{"n_layer": 11, "d_model": 384, "n_head": 6, "n_kv_head": 6, "head_dim": 64, "d_mlp": 1536, "vocab_size": 10838, "activation": "tanh_gelu", "norm": "layernorm", "norm_place": "pre", "norm_eps": 1e-06, "positions": "learned", "qk_norm": false, "attn_scale": 0.125, "bias": "all", "tie_embeddings": true, "parallel_block": false, "extras": ["capped logits"], "init": "uniform", "init_std_qkv": 0.0247, "init_std_o": 0.0, "init_std_up": 0.0247, "init_std_down": 0.0, "optimizer": "muon_variant", "lr": 0.0104, "lr_mult_up": 0.814, "beta1": 0.95, "lr_head": 0.00882, "grad_clip": 0.5, "warmup_steps": 200, "schedule": "wsd", "decay_fraction": 0.482, "decay_shape": "linear", "final_lr_fraction": 0.0, "batch_tokens": 65536, "seq_len": 512, "doc_mask": true, "train_tokens": 425700000, "steps": 6496, "dataset": "wikipedia_en"}
MLP neurons of a small language model. Each row is named by its layer, matrix (up: input weights; down: output weights) and neuron, and shows model dimensions 16-143. Each number is 128 + 32 x the weight over its row's rms, rounded and kept within 0 to 255. Numbers have three digits each.
After each neuron's rows, "fires on" lists the tokens most often at its 100 highest values on Wikipedia text that the model never trained on; "fires before" lists the tokens most often just after its 100 highest values on Wikipedia text that the model never trained on.

L6.up1181:172090172126143089116097106107151157080149127154189129117150179086125129174140125153171113131141134189107107147171163140104112106150102061162137100103130152162150109085098118121150134117104096160100164165121180137119171175077122107116144165127142159144129127124154077116138202146120111134119115155125139097207154096064152085198119081114135128106106130124131124106061153128106087145121
L6.down1181:100095137088153089200131097182140128119210113090112100125168141127188129141111144157168119111080116219106140182141106101069133120116124170149166115126099125159138105132162125086155152123052110108139164169109173148134134148063147172095078137085177158100107144087126110109171150136148119136136138125168130179123096122094119121169145087113115147121121188120133131169109111118123081102148
fires on: "–", "-", "2", " and ", "- "
fires before: "2", "1", " "

L7.up905:126134147169127130067127123101143157157136166222170098122131112111113146180131109180117153089183122122120164128138102154143136146105158165184169116151143146163185119145081167124123089122150205132140165111140162169113112140153197115185094156110084093126097156153136129101188165182113155119085120132133166182107116135135097130085163178076100107164060132138187159105168136179083124104168
L7.down905:136125087076152149149168096161160125116119094082139151184152148139107202152136089160105101145121168156078149123093104179083173189070104113128138176129163137127162118119110153130116120143116143114140116101189147131130085152075060150156101052084111164119068123154170098156126133178111169071078206151081135096121124140155164134114126081133129164091129159173159134112117114146155089131136
fires on: " |", ",", " | ", ":"
fires before: "\n", "\n\n"

L7.up246:106106103155113130186142089083061164164160137165137129148160132126156138176121102132078133105105131149106110100210101087122123102142145125147130173150095155154102148197143158144140127112096125120144114032169151103135090119122177144133148153171119139158096069107117124123066106160137124169159090188124096116130175109133169121124158159106113110171155118135130076158049120128179127184141
L7.down246:083134141091148100147089112107107172115135094194150130149103136190141129138141127115188173105131139146150140159161131057153181138074122078092124085183143138144072085181162094158088102115146127155130151126107088057138087096145152108138119069150077161121125119142082151168076100142140136131098123096153091155167137096127155092150021116144096131176151153103127137121145111138173140140127
fires on: " ==", " ===", " A", "==", "ription==", "== History =="
fires before: "\n", "\n\n"

L6.up1390:163081139134115046138196090161114161138168123107137093163155103119192142139136100083115163109093150181164134092154145098134105132119182098154152134115184102096130164130130100159170145174141126102123075134132137125150120118101093069128123095105185161099105067109086170148095161059204107121157135109102122127110117126116110142163130148087129109126108101129151117142071117167111170229133
L6.down1390:136099082127116113177086125105093187106097067047159100133192123165066157160094077114133137101161160143170099148096081114130084088161209134134190159176103106095126130119178153185133119135048167099137177140141162116137112106167198063097142056147135140095126185133077183134076065119165168098110062161066098124104124152169091168195103132146120127126170140160126119149149128140157102147045
fires on: " ==", " and"
fires before: "\n", "\n\n", " |"

L5.up1133:178170120144105143135100121181097134088097141140176173113178130142130104139090153084176184128153098135152164127083179083150138114056137154110137122194142085185119129156112139153119107158066145095134114172151117121123080148081121033093091146092072093173133162103191101048141088129147154122120164143069109158127101098105140125173176155146106114120106172059124178114132055139153121105182
L5.down1133:051137161173187149096052130100103096152091091162130153060090096131098102145110130173106133126106128148117102112172083129079083124092175106151143150121189111079197105155121118173075101143138174130085150128123101152118132145164098141092107080081157155159157205114168113139191174104092166088102094089088162166110090155072101111148097166138127134147129142180108141101163100134131146098161
fires on: ".", " | ", "===", " ===", " (", "=="
fires before: "\n", "0", "\n\n", "5"

L7.up765:090179090122138130133099198111127050109166143150159114135188122103067047121128163132174130124130143130153158066160074134150067137161100147145075113107109202109189114128172099159082183135143110101162176117109137124183093104183138178154102119129137114148178088117142088149050095128074146106150075134181138143185102085181128099141098117118119183151068114055169132119086160153111171120083
L7.down765:141131131096156042119119132107185083132181107136168124115136097137164157086168147174174220148211121161124070085087127123144134128172137097065123110118126089155155097151149182125079100144162126132109139118100106150122172101142137141111141128180133111094165140137082085118136134115115167129155124084114142068088077174098139107136107117096106095132099198044158136207206135076138161147154
fires on: " ", "–", "y", " | ", "-", "ó"
fires before: "0", "1", "ro", "2", "3", "r"

L7.up25:148109162199137100132067089135118136164056117159183096108144174107165128089089147160096161130107226140136146129177143102131160083062137093170078133073154154145130130136221141150127136128113169167123153156103130138125139084169146157158105121127096151095092172133126102165125153143175197129148113096154094130110101182139124144091145160102069122089101070095094173135101172145134116132133
L7.down25:109092067059109148132077138161131101114143159143112124112129133101142096138118116127104078072131196142156139181146116087126114128126163136163079102161135109104144127100113089103091140103160027184053135176191117124119079102095138087084110137163161088073088107147126108094109047104119128167149106084156164076060148144126148166138106140136149179114126152140144126105111110097104152112162
fires on: " |", "i"
fires before: "\n", "_{", "\n\n", "\" | "

L4.up1317:093141160120063098111150080168137156141095065145160100112161100155150108181065128134135176131148113169165130135118095095150104108105151105101142177080158159074183114129189142151063093146156129136150153096117105137113135146149206116101127156117164072151151119111107166083136143167144120159151121104172149163139166090136079114159117193152126053139123113129220071127150200123198123121136
L4.down1317:125091101112151093106070126137137087135135134168136103116137169125140151086161166154160192096119111120230095081137117143163127111084141082142127218147179133133104106137096174113114116150178145137143136097153104109156093154096127157131117212131104086075130142141089088123117127118196151141101090133154166113145176149114181130128080081139113129135181146103094061094124109121207162103090
fires on: "==", " ===", "===", " ==", "===="
fires before: "\n", "\n\n"

L5.up709:173124131141099073138152149079096118119111080146133115132089121113184136140087075123147142106126147130158145108145044157160122114126088165155129126075141084075162092116141124138123120138109173169195088115084148109141115120155121138102169135176138121124144107138107101129174151095053140171145058112149162123055110149159106170135107149109186102112126119203180169110120105119075184102083
L5.down709:137086107125115087135111148126128132108111123146108154131112146112082108118110148082119110100102154140141142125142090094117123125101147118115093162165126157090099097133136129136112136054139139097138149155123132126149170122113111165163157155117186162146119110129097134115174151168060206111123121057156165112111165105123107142089110105178150105137124154123161149118129101141074137114124
fires on: "\n"
fires before: " ", "-", "| Party", "2"

L7.up120:137124126084129133058141146168110124113115097129146135165189105203120104191162132128128112109118157139126134125188175143136094160148139094163183153109084099118191126096089138103130150077118177118050146186120084124125111126053164169082152104106134141130072128105218116158139129097112150083154091139181117145074119143094128146139217149146163090161058157157126069129108125128098112110092
L7.down120:120101129185177147183140108131133102087136170113150121133120042143073133126112123131118155112111136181149124108100112112116123179108158137185137170122097123084148142128109110161119138157095182109133148108097127104191161148083150158154112138105154123070130143118131105140172111163152064143074077113132078176156105136136151129135142113098145123107054167093098098124155168112116128097137
fires on: " | ", "| ", " |  | ", ", "
fires before: "1", "2", "0", "5", "4"

L7.up1338:127196127139160120131084117177152103099110143134140119135123129099097106179143141135198120115117133171187127135172154116096127108152193076074175148128148106117124146092139155126152075125120150132158118062169151108104118151130127132117101109069128097141148151163175106074143189170156138132105130138127136074109093156075117106151093164118139129124112133121203078116106140165137177139149
L7.down1338:128196169168084100107082122140149117178152126154095134074128152115157146167092175123155146093174097124147105131127108105135120107127194109137154136157152159122067119111131173099180127087111145096153234093126141120127129091175099106112130167168136134192148097135085101103166133193156218141044107155117131128170113097173157150119046163143114097160137092128153121144124132192165120142121
fires on: "==", "===", " ===", " =="
fires before: "\n", "\n\n"

L6.up230:116159117185114139136127110122096147078133088115102130147164153182153144101102135133124124143124155113146070111108119109124145114135138190096160090090073122122152126105148065154173159096168110091088095197152150106103156174146124085038147122052146175097104209121092146127152110124148170181148135164160168129118124143118050141152120101170165136164101243152158118177080136108127089140129
L6.down230:135126139128161132121157172110148127129163123152098143144123070090130102102112046162127112145066143137143126180146141110152121125115137111157079120114079135102124120139071069103174121151097093073127154165134182102112160146148112181105084106080104154109092181120165098111111152180119126100135126142110158194110105160084112055150150074144170081166078102106086116182122122118118093115142
fires on: ", ", " in "
fires before: "2", "1"

L5.up594:138125088159083135080127121122127111174130187120095137136142130099133132118099129138109159113153186130138157113126129184129121136174073137101140145141113123190114158135072152099149086081103175188125135103085167167126113140109155213105122137093115109095128114098088153119145149127158075203075071097134134159096166114131131162195091107095104120169097149144135062104077176115129122166134
L5.down594:095169064144106153134146147092172122118146134059172159138143137034157115123087103121149147106188063111165096127151096112144054168101139139064125141141176106113116103146102094123148119116109076189091190099153057110079113141159113064135084108129139113090146176093166082148112153112132174148149129122135173146132103153140119086164107133135119153150113075082126074172151134129127096114122
fires on: "\n", " | ", " |", "son | "
fires before: "\n", " |", "–", "| ", "|"

L7.up1399:118128121078187132118047100090117114091150144121091144111124159143104055053134059129109161195119132132181143106117115115140159125099179086071083086118087129137110116160162130151083136143088164106103105160189115173125094177182126100110136094171164158192121088128155157149157148181083133123109140116130126144113095172181129156134091119116126107091046159070130138178127092108125120145075
L7.down1399:098076083129149123067116076087124100127154129142044137070092093188105131087069108192102132160151111101126162232148155156108142126137081117128112086133072163096080087131116147209105136083066104087164114097152058158135057135111085112146102117114120155165162125119105118138105115101160178125144187089129138178157123108105179154109122126111101063170104154105151124103145145143120166180125
fires on: " | ", ".", ") | −", " | +", ") | "
fires before: "0", "1", "3", "2", "6", "4"

L4.up1490:150105144155144102172163106194137154131128136152130140189075120095131132101095187160117138177145182189137117134073197147147120094059141087099112111164118168162151114123108095107154124099074128133099159140154131110064126121120160131114160163091185170129123145164092130146083143142177156131095127122104079102161160100120104213205090073126140148144154140064152202039124162074110119143148
L4.down1490:145063072181150146120184124146187117140145141145171116066107116142096151100080065142163114141088160152135113158000147158124097123201120168154186105134147071107125149102071133132197132084112207166135149172152107171155116088069208086137159124127127141114137127131177148205073086169081120110170160127144095113075121138144096168174117131168130138164097123157127156149147104137082133075135
fires on: ", ", "2", "1"
fires before: "2", "1", ", ", "007", "018"

L5.up510:094099078159139093131131114128086174163125124112094092103164167110096102145124226146073215108142109118136140107095105179182105138086078133083148139069113112132088133137128115117160073110076111191156162180141151100112122093139138118099093156123132138108063106131143098156126126147091105186110119121142139196074159149122143140124102130131149134098096161144154116095180132058088155170115
L5.down510:115154184157086123128131100171177100077138140144141168122107136126163097104223103099169111137144082121161155183134054123103104108139140075135174084140115156170153077148131089143114133145079041086122149173153153075171116080167088076145163115090124072118159146156058068129151104087130163115160147107108133140126145099155118083102130143078124173116139118119128176167108166108094113112171
fires on: "\n", " |", " |  |"
fires before: "\n", "| ", "|", " |", "–", ","

L7.up1303:139086104130102098190191172135125131146118092102154179133164114068201122168116107089126140084142139166139136116173086126113201118118106088130138115090088105125128133112171116142105053190125114137153108159132142111123139149126159125113136085112110129152089124151125077101080140151125177119060142171210147130133160139134071140137125145144079154114156089146121134108124165117201126141132
L7.down1303:170129170153180117162076121150125140119143117195153078096118119078182101125178127174139154139134152119113109124139155149158120103115169110156095173184154077098093132145081152080146131094127174127097156102111123183107126149152110154121076125026114087104093139155171115130138080090107121113151131132142115162137155114153174093180136136138146187103194114107125124146105076119084140161134
fires on: ")", "'", "9", "/s", "6", "1"
fires before: "\n", ") | ", ") |", "\n\n", ")", ");"

L7.up702:129196151131084135173174153066173106127130092130158106115151134105145109167127128134115120129165142118138137167140044136159133172145098162088144132108156107164070081127148158053132101136122167133076147191153108141142136201166142133115108107121063193133139159106075159111117101163145129158144121110127135130148123081148125080138100154114143130153106116150087133115101190154126124139081
L7.down702:105178139107125072172120101107149109153159137120119130139190127162106141104147175104197120133139193123081120130120092173125062115142109131162182166166111122120119086164074163118105132159106166169016150160140096150115150196125101095083124126157091130119152137088097098107123119145174151114155080061142159172104103093179167118135095159115102176126082130131164107171133136124098102129106
fires on: " |", ")", "'", "987"
fires before: "\n"

L4.up911:190070135142154146084095123144146155081129116127125121139180121122127125092112149103098121119114094149176097116137043124099114149125064185144119079108114164127088087131106113110139150074139098155157133133101169076131135156093110184148158125134116170123165112110139177000168082123138081123112129154174112144076157110100063120149189161162106077156150144104142142160079124054157077128137
L4.down911:163109086122095132152109088174108156186137079150102170130137143113096137148161070149204128117094197116148101117066125129138135137164112117093146159112165162118220122091020151104129085125159155136128088173183116179084105125103119097107114082042142171127128136224131135127091183142134179146147109121201102052115170111154171116096122138174128093141169125148127133122151079136124142152198
fires on: " to ", " ", " and ", " to", " until "
fires before: "1", "2"

L7.up615:113141149152155172117107139171135171120120109118144143113162153110097093086086096193115136165094105198145127132069122137145128101144139149096160103102033115173166121123162122137155131142094108097107158126120132137066112145091150142146107088124143132105104144131137187094169151100125122174104172121122198126185070127146165189122180125185138118175103219116133177160145097093112126164180
L7.down615:132087114105148119153144117137109155114172169052148069126107142143142140113130133133139122071046147144159086161121146114145108080158073177136136147079078083129098179168076116163210133106148108154135124145081128136205108101187146149117149113092147171094084147096158185138163123106122136098118125108143087147176154215167163094113154118119119164166129191163070115116136101089130130059167
fires on: " to ", " in ", "–", "; ", " and ", " "
fires before: "1", "2"

L6.up109:139159075156090091160140147136144114179161134083112104106134139116187106147076142120155132141167114184143141126166074132128122160125108170129075149080122137056106119116137107135140128105112135183187167072147113146145152156119178115128095117123131178123159144086103128105103182140105139103102133075178181123138121162105112145204087133073118048143136093119139077114109136127068140083134
L6.down109:166166112134145130115201130175137116114115142207143069101145125172144143163131098108119146117095129139176072114100097121109158177094102125186068159143171098128099138094106134117091154128109141160130156124115100121153087142100133098203104114153178126077140137132109060098152112120125117159173185137177125090167137129148071074075100124146172124125076120097095136099160105110117112098127
fires on: " |", ":", "\n"
fires before: "\n", "\n\n"

L6.up1218:131152141147114162128114095094156136150143116106182086122172146147129143130143123121155151125120120122131143125107072071140139107091188099155152172143173190074113161166156106120080137168159102118165130113033138142114169148188164139128072122136175122104043167116115140102122155176190120130090167126197143178163113159109122103126130172079019145091116090159165083109129154172131085128140
L6.down1218:068122148112134124160122126084114099140119128133174161118148143112104157157113136143186105134162194124097106094139057079140045123133112132148055122138218069099074124136069135153127108149114154131113163109141116083160102138136130159129093202183116110151102049114094104106093145142205097057118109146097151146143086153141155154109106131115128150149180115124155122140136124102136121084161
fires on: " ==", "==", " ===", "==="
fires before: "\n", "\n\n"

L6.up547:143168130182145066086167121129116031099152074140183122101165109098142129119123087134130107107092143098162092120098152115114063124108133145219039089088151122168144142106029173147176138102111070169131166092164115087155090096129171137079130138073167142177118089110126125093132189089180128098144173139091118125115119131153126104156106155100078150159122112135142137102142180199148109180159
L6.down547:165095135128158154142116167136079077147179125117106145061086144118124125167111117124143127137128107151129124124169087136154109125170128175152076168102120088078101129085127085096211205162120146132168128101134111045145123147156139101054089109154064166090086184127122129128146164152101122105095153153127129106154089098124161164110162113110118134141117205118052101108126141102139139103129
fires on: " of the", "==", ".", "a.", "an.", "i."
fires before: "\n", "\n\n", " The", " It is", " It", " He"

L6.up269:152099116165151201082174111157113088149103110127097054135145123153127139080119109154196133057119100132205177103115172127121163178137125137128093135156110105103157131112128113134092091137082082164080122117161139130116133125086199075115136151149169103111169073107159118097113166173112111139089158101094128109129113100111128167140047170133087086096161111115106149080186184124123135167131
L6.down269:077139176159100144098094146099123215111081127113141179118126093131171146189075128102143134076148147120114134118138126084119108117153118132101087100140132118141125071172206164100110156061122126118144149179151194106111147144167168187147082085165145119090120148107165090118115171136131159098095112084100143180075129093148082063145105208138140140073113124143147098122163089122149161121174
fires on: "===", " ===", "ore", "0", "3"
fires before: "\n", "\n\n", " | ", " |"

L5.up1469:069148139159095123176119152152119107143113048122185063128123052122121152128088134081188157110100123064076111134129135053095098164185141110167068110164150140117143098132052131138083105142098122111163138133130131129152134179148132164158133207134155146112065156103104110158137100119182122104098150104120126119160128091140148082164078103117092094101091138108150104153110192123142118108152
L5.down1469:136155085173140106166131200096120144152096136134118160113108041067164103102088072158159169172128151148086159093173171134110130137057167147165077126190097100076141146135128094124130131137133116141130121075083101103180146162161196135091118160155095165107149096119114174091106096094192138121126121097159149102142150141140146129103133148159078098105167140125073109134137110135156140200147
fires on: "===", " ===", "==", ")===", " =="
fires before: "\n", "\n\n"

L6.up1473:109145179122139053094123151077079054137048090112138140200116086120144083125155130124155092169103133144162138168177121075108117133097166111108164155153109105112099101157145165142136114082104083127124077154073119078117155146083172136121181124113135172066145146125120106109194126178107116154187180140152157083153144090148128156103040072135146084122134129106134196115098218169100135104089
L6.down1473:057190059105162112131121126110049131116108124112107121086175155105121135178137124143138124121125109150106141160079137157128104159122137172060133134159158111149099117118146141100134120081144121079069139184130130116094201149160042054190117117047120074071173166121170096095118178166065084147090148104144188162127131109177115094183140126096159147152068123175117119151120102063093086126148
fires on: " | ", "3", "1", "2", ": "
fires before: " | ", "0", "1", "2", "16"

L7.up1065:143134138210048113149128090129173123108128108160117088105125192168177124142095133123105104103087156134187148143075148182151125119149122128099097124177177104136076107093160128094079133165108144176109114139162165117131137148146156105158029093143079150142139098142180156103163080146114102178157147068100163082130136119162167151084122130105140133190110128108139147151172074152092147161069
L7.down1065:145115135119159129139078119123090130128171185100109134122150148129124131088099138130113149100124111152117095092144142155149130079108120115140144065150126121147127123118169211165134176102093098153045124128119063186137137110140125129134118141192135085186097099102162111129121096111127169162146119153111119204083097145154162171140075105169172121144115109107058104152154146116147125101086
fires on: " |", "\n", " |  |"
fires before: "\n", "- "

L4.up490:131127119129184169130095145119072190102118131085144100132141151181128134181109111109131119114109093162119200143109105084166111168138166058092130149120055110123138098140098175157140180095131138108107130085141151134125116090135132095142080119097160068113146092096146169125124123148068097134113096033117116129182095113175176172149116179163147150200141116147085124056143118195178138186121
L4.down490:140170206103125199171114176149098106158174138181159101133041163151106144088130108174134173122127206083127107125084135135031122085127149031093056187154087156072183090124174129118094098107081200110121188145192165132100127085095091112151089173153153131152096123112130115140090062161137173142092147097170110176214154150153113077066154094161115111155082094151133114106124174121115117113127
fires on: "–", "-", " | D | L", "qu", " - ", "9"
fires before: "1", "0", "2", "-", " | GF | GA", "ir"

L4.up176:133018108147096097182120098140163095113177093102138082200154162111095204161111156079136160122106142086142131095119095095095096102077121086132111127108117115137137142139196108151134174091129150091113110201160094109111122144122169113152136089146092083064136083091183087135198153144127197147167126147085106118133139120070112120134114138163084148123108119148130100115137076199114142134146
L4.down176:119123104113172124104090011140129182143141098154161089119134104126129141142129178145123177112143149116131115139099110145124104150142164094210095079114092092123066146173122117121131108140088165128183170087118110122108109099112184194141108165191148122098103092105139112158141155114120184158158137099129028154093176150137122143119160131136142145109110101067116189117145048126150159108167
fires on: "–", " =", "-", "/", "===", " – "
fires before: "\n\n", "2", "1", "18"

L5.up688:118164191184098087150107146113179126095155108200157104169101110101141095190125132080097142121162165195084148120167182154117123102177078166085166163073072197117107123138160117149120107188178109159134124069133092131137116145179111143085071140102125090150110073136117138168165082151122136129121145179126071100156129114192130170114133140137161168113134151148152129046101149139187132128149
L5.down688:085053141145147101107098106092069103107143156082165116105172162155141154095151154164108193112124062128150114117112167116110135113137153155124113098117107150072127127162126135109095136058117137132070163187131117099143050109111084077120121060113154138130139144151162098196094127082107171154062106070123166133120109175122112110121108110110137158148161079141133062195155103158108142151090
fires on: " | ", " |", "2", "%)", "4", "th"
fires before: " | ", "\n", "0"

L7.up484:139159161093117161181091112145146131153183137132151103119141190108122117140119144115148159109098089139144143123126068100164134159116124078083131073124114200147196076133138117115117116154103110117156126075141120080151160090129132192093172143099142112108146080103062104072112120140134164150146086130168128113055121170121128140094135100160114174118117124133161159128129118131165132164164
L7.down484:093150071129086142147144109089139105101158124141136140156128124121159142131062166145093141151113108112123102112097089177112118078144144140128168117079153100127105113135167163103152124030086085102124104108088115141140049144132076099152085156166116091128143124067136136142171056089097178125167090116111086210169173089102105175165105165089098071112132157147181078142143158182143167117106
fires on: "–", " | ", "in", "\n", "er", ") – "
fires before: "3", "0", "1", "4", "6", "2"

L7.up148:124175065146147134143126078124106084160131161111102134149076114107135142140127109097079107170033173117105107128153166150116131115151134199083149132111098099132155089142119085162196111153027122123129151109110078119063111134140165138063116119120126108173188142141130115154168099123109102124135107124187138121134139116124175173073108136166112082171080159069087117127149160156118145085144
L7.down148:175103130152164146115108172185123135137113161118127091077092114176127123135132103110130134122117116092122120124119121114135172074058128140107154100161102113146179080154148114132213082086098114073101193164062126033108099093118159190106105116068173124124129092141162174121119109105085167153169120081154102077126180186189121099127130104131129099111124157119104131097162137120103120033151
fires on: "–", " to ", "-", "2", ", "
fires before: "1", "2", "15"

L7.up1120:124140181129192125125132143095194064142188171117129113122138143161132160133103127126150138127178121087131148108094092150158148108116115160082127093099160161143131147111177139115170110125180168151168132169092068126099146119136071201090080148105122124160112151131155151101131145134177160094136132066134122136117159191089171100088104143076117129155084108126151076088139201169117151108057
L7.down1120:087163125167095095100134111082157068129187115090125101156131144114151168125133148195144098138184143099157120130198091105186122142131124136140197090145158137095084133156132116131192131138131111138139118179124125098156149178153089092138181152137059105152093133104096138135193095102095167090134129129099150105143131132115147079158188138156123148156142148129124136066187164158152151133132
fires on: "| ", "\n", " Vol.", " ", " | "
fires before: "2", "4", "10", "5"

L7.up877:152112105117051134130128033119101138110098068104110090168181133114140103149140128153061084163066151148159166149138119130074110145079091179147111168096146132166149144086111196131164147173080164168105139157129136142113191163132130190069123126146130149143091145163129081096129153140125085159155146148117155109091132124138134133112154065165078174150124190134099128109074137138168116106200
L7.down877:132034139156133112103133130118171175155105156091146110114140092104119158097089133192139112132114109100125039194086060103124066153127095143134129107103153131121105109083108151120114105144156087121123192170150081095169097164091170137092136131173164178114152153139127149101181155079162158197063132126102176158185081178138182100092137184094075102124118155151125171154116156109102091127185
fires on: " in ", " to ", " from ", "–", " early "
fires before: "1", "2", "."

L7.up1237:123122188136112098095148105071132083066146148121150102149174132096141092125092105102108099131075162223143138113146114089143145165085156086083125094116167185138149112090129131145200143133083100099128140174145115084078149089137188182148166143126141169175141091134096075114121213167121140139078167132106206116119145151116149080118115102152120137162145117168135192149130140116100100151134
L7.down1237:132098111102167152099071141140104072073135110162117161140111130157128180141155121190134131129152153168049108080114121136186150143088190186116109129152123134111085176123082144116183096108087126114057125141183133152128131133110148156084131043116140114122109124160160128164139146103171222187111155122087118147088148118132181086123149136135112149162139121190107117152074080155109128147168
fires on: " (", ", ", ".", " "
fires before: "1", "2", ", D", "."

L4.up542:108121110117124070114093133139178076172185116120115147185146092143193085106153152117098145139144156139120108127129119134077116163142194182084153095080092125125123126222051076112158132128089113117076107182113121147118119178140188135107109173166119162077143131134100190136078116113109097112140083123132146083085076128074148148166094129158113142131176182103103094147155153121140074094074
L4.down542:100064118145134147112149074149160144106123092140120127121096121034116136124133135195108160111091156120120073124084094132059115126132166135110150129111090110155165140124115135118164115121122174141155198187124140107138148140108173069099150141126121206108081071162102155159099177138095121119103150119114143105125147135136135141148071140189101163152102079138153134128121108100101069118124
fires on: ", ", " July ", " May ", " March ", " April ", " August "
fires before: "1", "2"

L7.up1185:130142100107135136130111141145124106140072109127094099146149094116166157097190164147173149067130146154158082145139126125186182145133151124119106141131151148195140078112179136101148090093044158082083156173086142162128161116157197137056151179104110167140154110127137134141110177161151122044099153126129041117173140166151139119121064123106118178132124070107128137092059152113078113124112
L7.down1185:097161183145089178169078107073122126096114120152126129058145134117118121070062078107183156117094171117127102134133133144109132144168228122125139125158092122149116105146071136088181084124113181173082111104152075161134100145101152122119134105106139138161126136206212122128128144172163096135093096124124153065094138107131163108070142131106140163069177147149164142173119111157140154097127
fires on: "\n", ", ", " ===", " Award", "==="
fires before: "\n", "1", "2", "\n\n"

L7.up1241:173143105112147146151108104129166169127188136187154145169121162168145136139061195192144174150124155088108158121072186153124149126149141182093119125141126084121071146096140159145079147146154182124081098075117101106116121129167149107111124130102170157165124122154066092136119115137144158150133109156104073112150097122089162108150174087109136132127130175131123037130144165169120103139123
L7.down1241:180184083181114160141155081108149132150161157139142091178162127151161150118143162146145111165112103131108083145151170115115163130112135163124179128142121138113068106081156113111128165135158171136094137116083080145145085137128077115063111153145167125164129132088050107077116151153120108127119051135170098123176127120167130131127145118102117135137090143125149100203118142118153160131146
fires on: ".", "58", "77", "27"
fires before: "1", "2", "9", "4", "8"

L7.up238:110143163074111142113095078104114149168134139093125119150148187123113148111125197137131100109176157116140130067115141148090115133122102146061107149092167123114130089158133205121108134112123157131120112075129115102153080137113127090131126085123117120155120094103154161108113202127118102118082107136109088120121082121103077128153147123104101171123071129159148114122154106147132070090156
L7.down238:133132118098123173151162093071171100161100111141101163172114130155124203098122164133112151146197173165151202121111114186101142150165136121080154095144194125100082114177115153235137073074150145092170150150120134133114108082131088133115152111188117138173120105101060105148131162118150152132123128141059146094085203122129141126137146106124127118129087125136105134153131092120098124077098
fires on: "."
fires before: "1", "6", "8", "3", "5", "7"

L6.up296:150131094074080111117102114139110132150175077127115117109115143098172108121104087114134146098167206131195084168142133168134148203167059091088045169087153125078116087118118151103080154143076146054123125124205149152160100112191100097177104093160176169133105144085169166092125145072088158113153135125153083174117125154109142157164116159130236136106068098175129098120096105183093137129117
L6.down296:157126093174119113130111146113167086151151154151167126086136176086070114082082100048114102098145156058171139094183029130104112163139150156116099207131141178135121152157103146128107196146140113137134140143140157148164168137142113115173105079136144145087123112181160064103168102093108141130175131092153181134176107166139201140069047105159141112095132188177104102101129083141047122112105
fires on: "\n"
fires before: "-", "- T", "- B", "- M", "- The", "- J"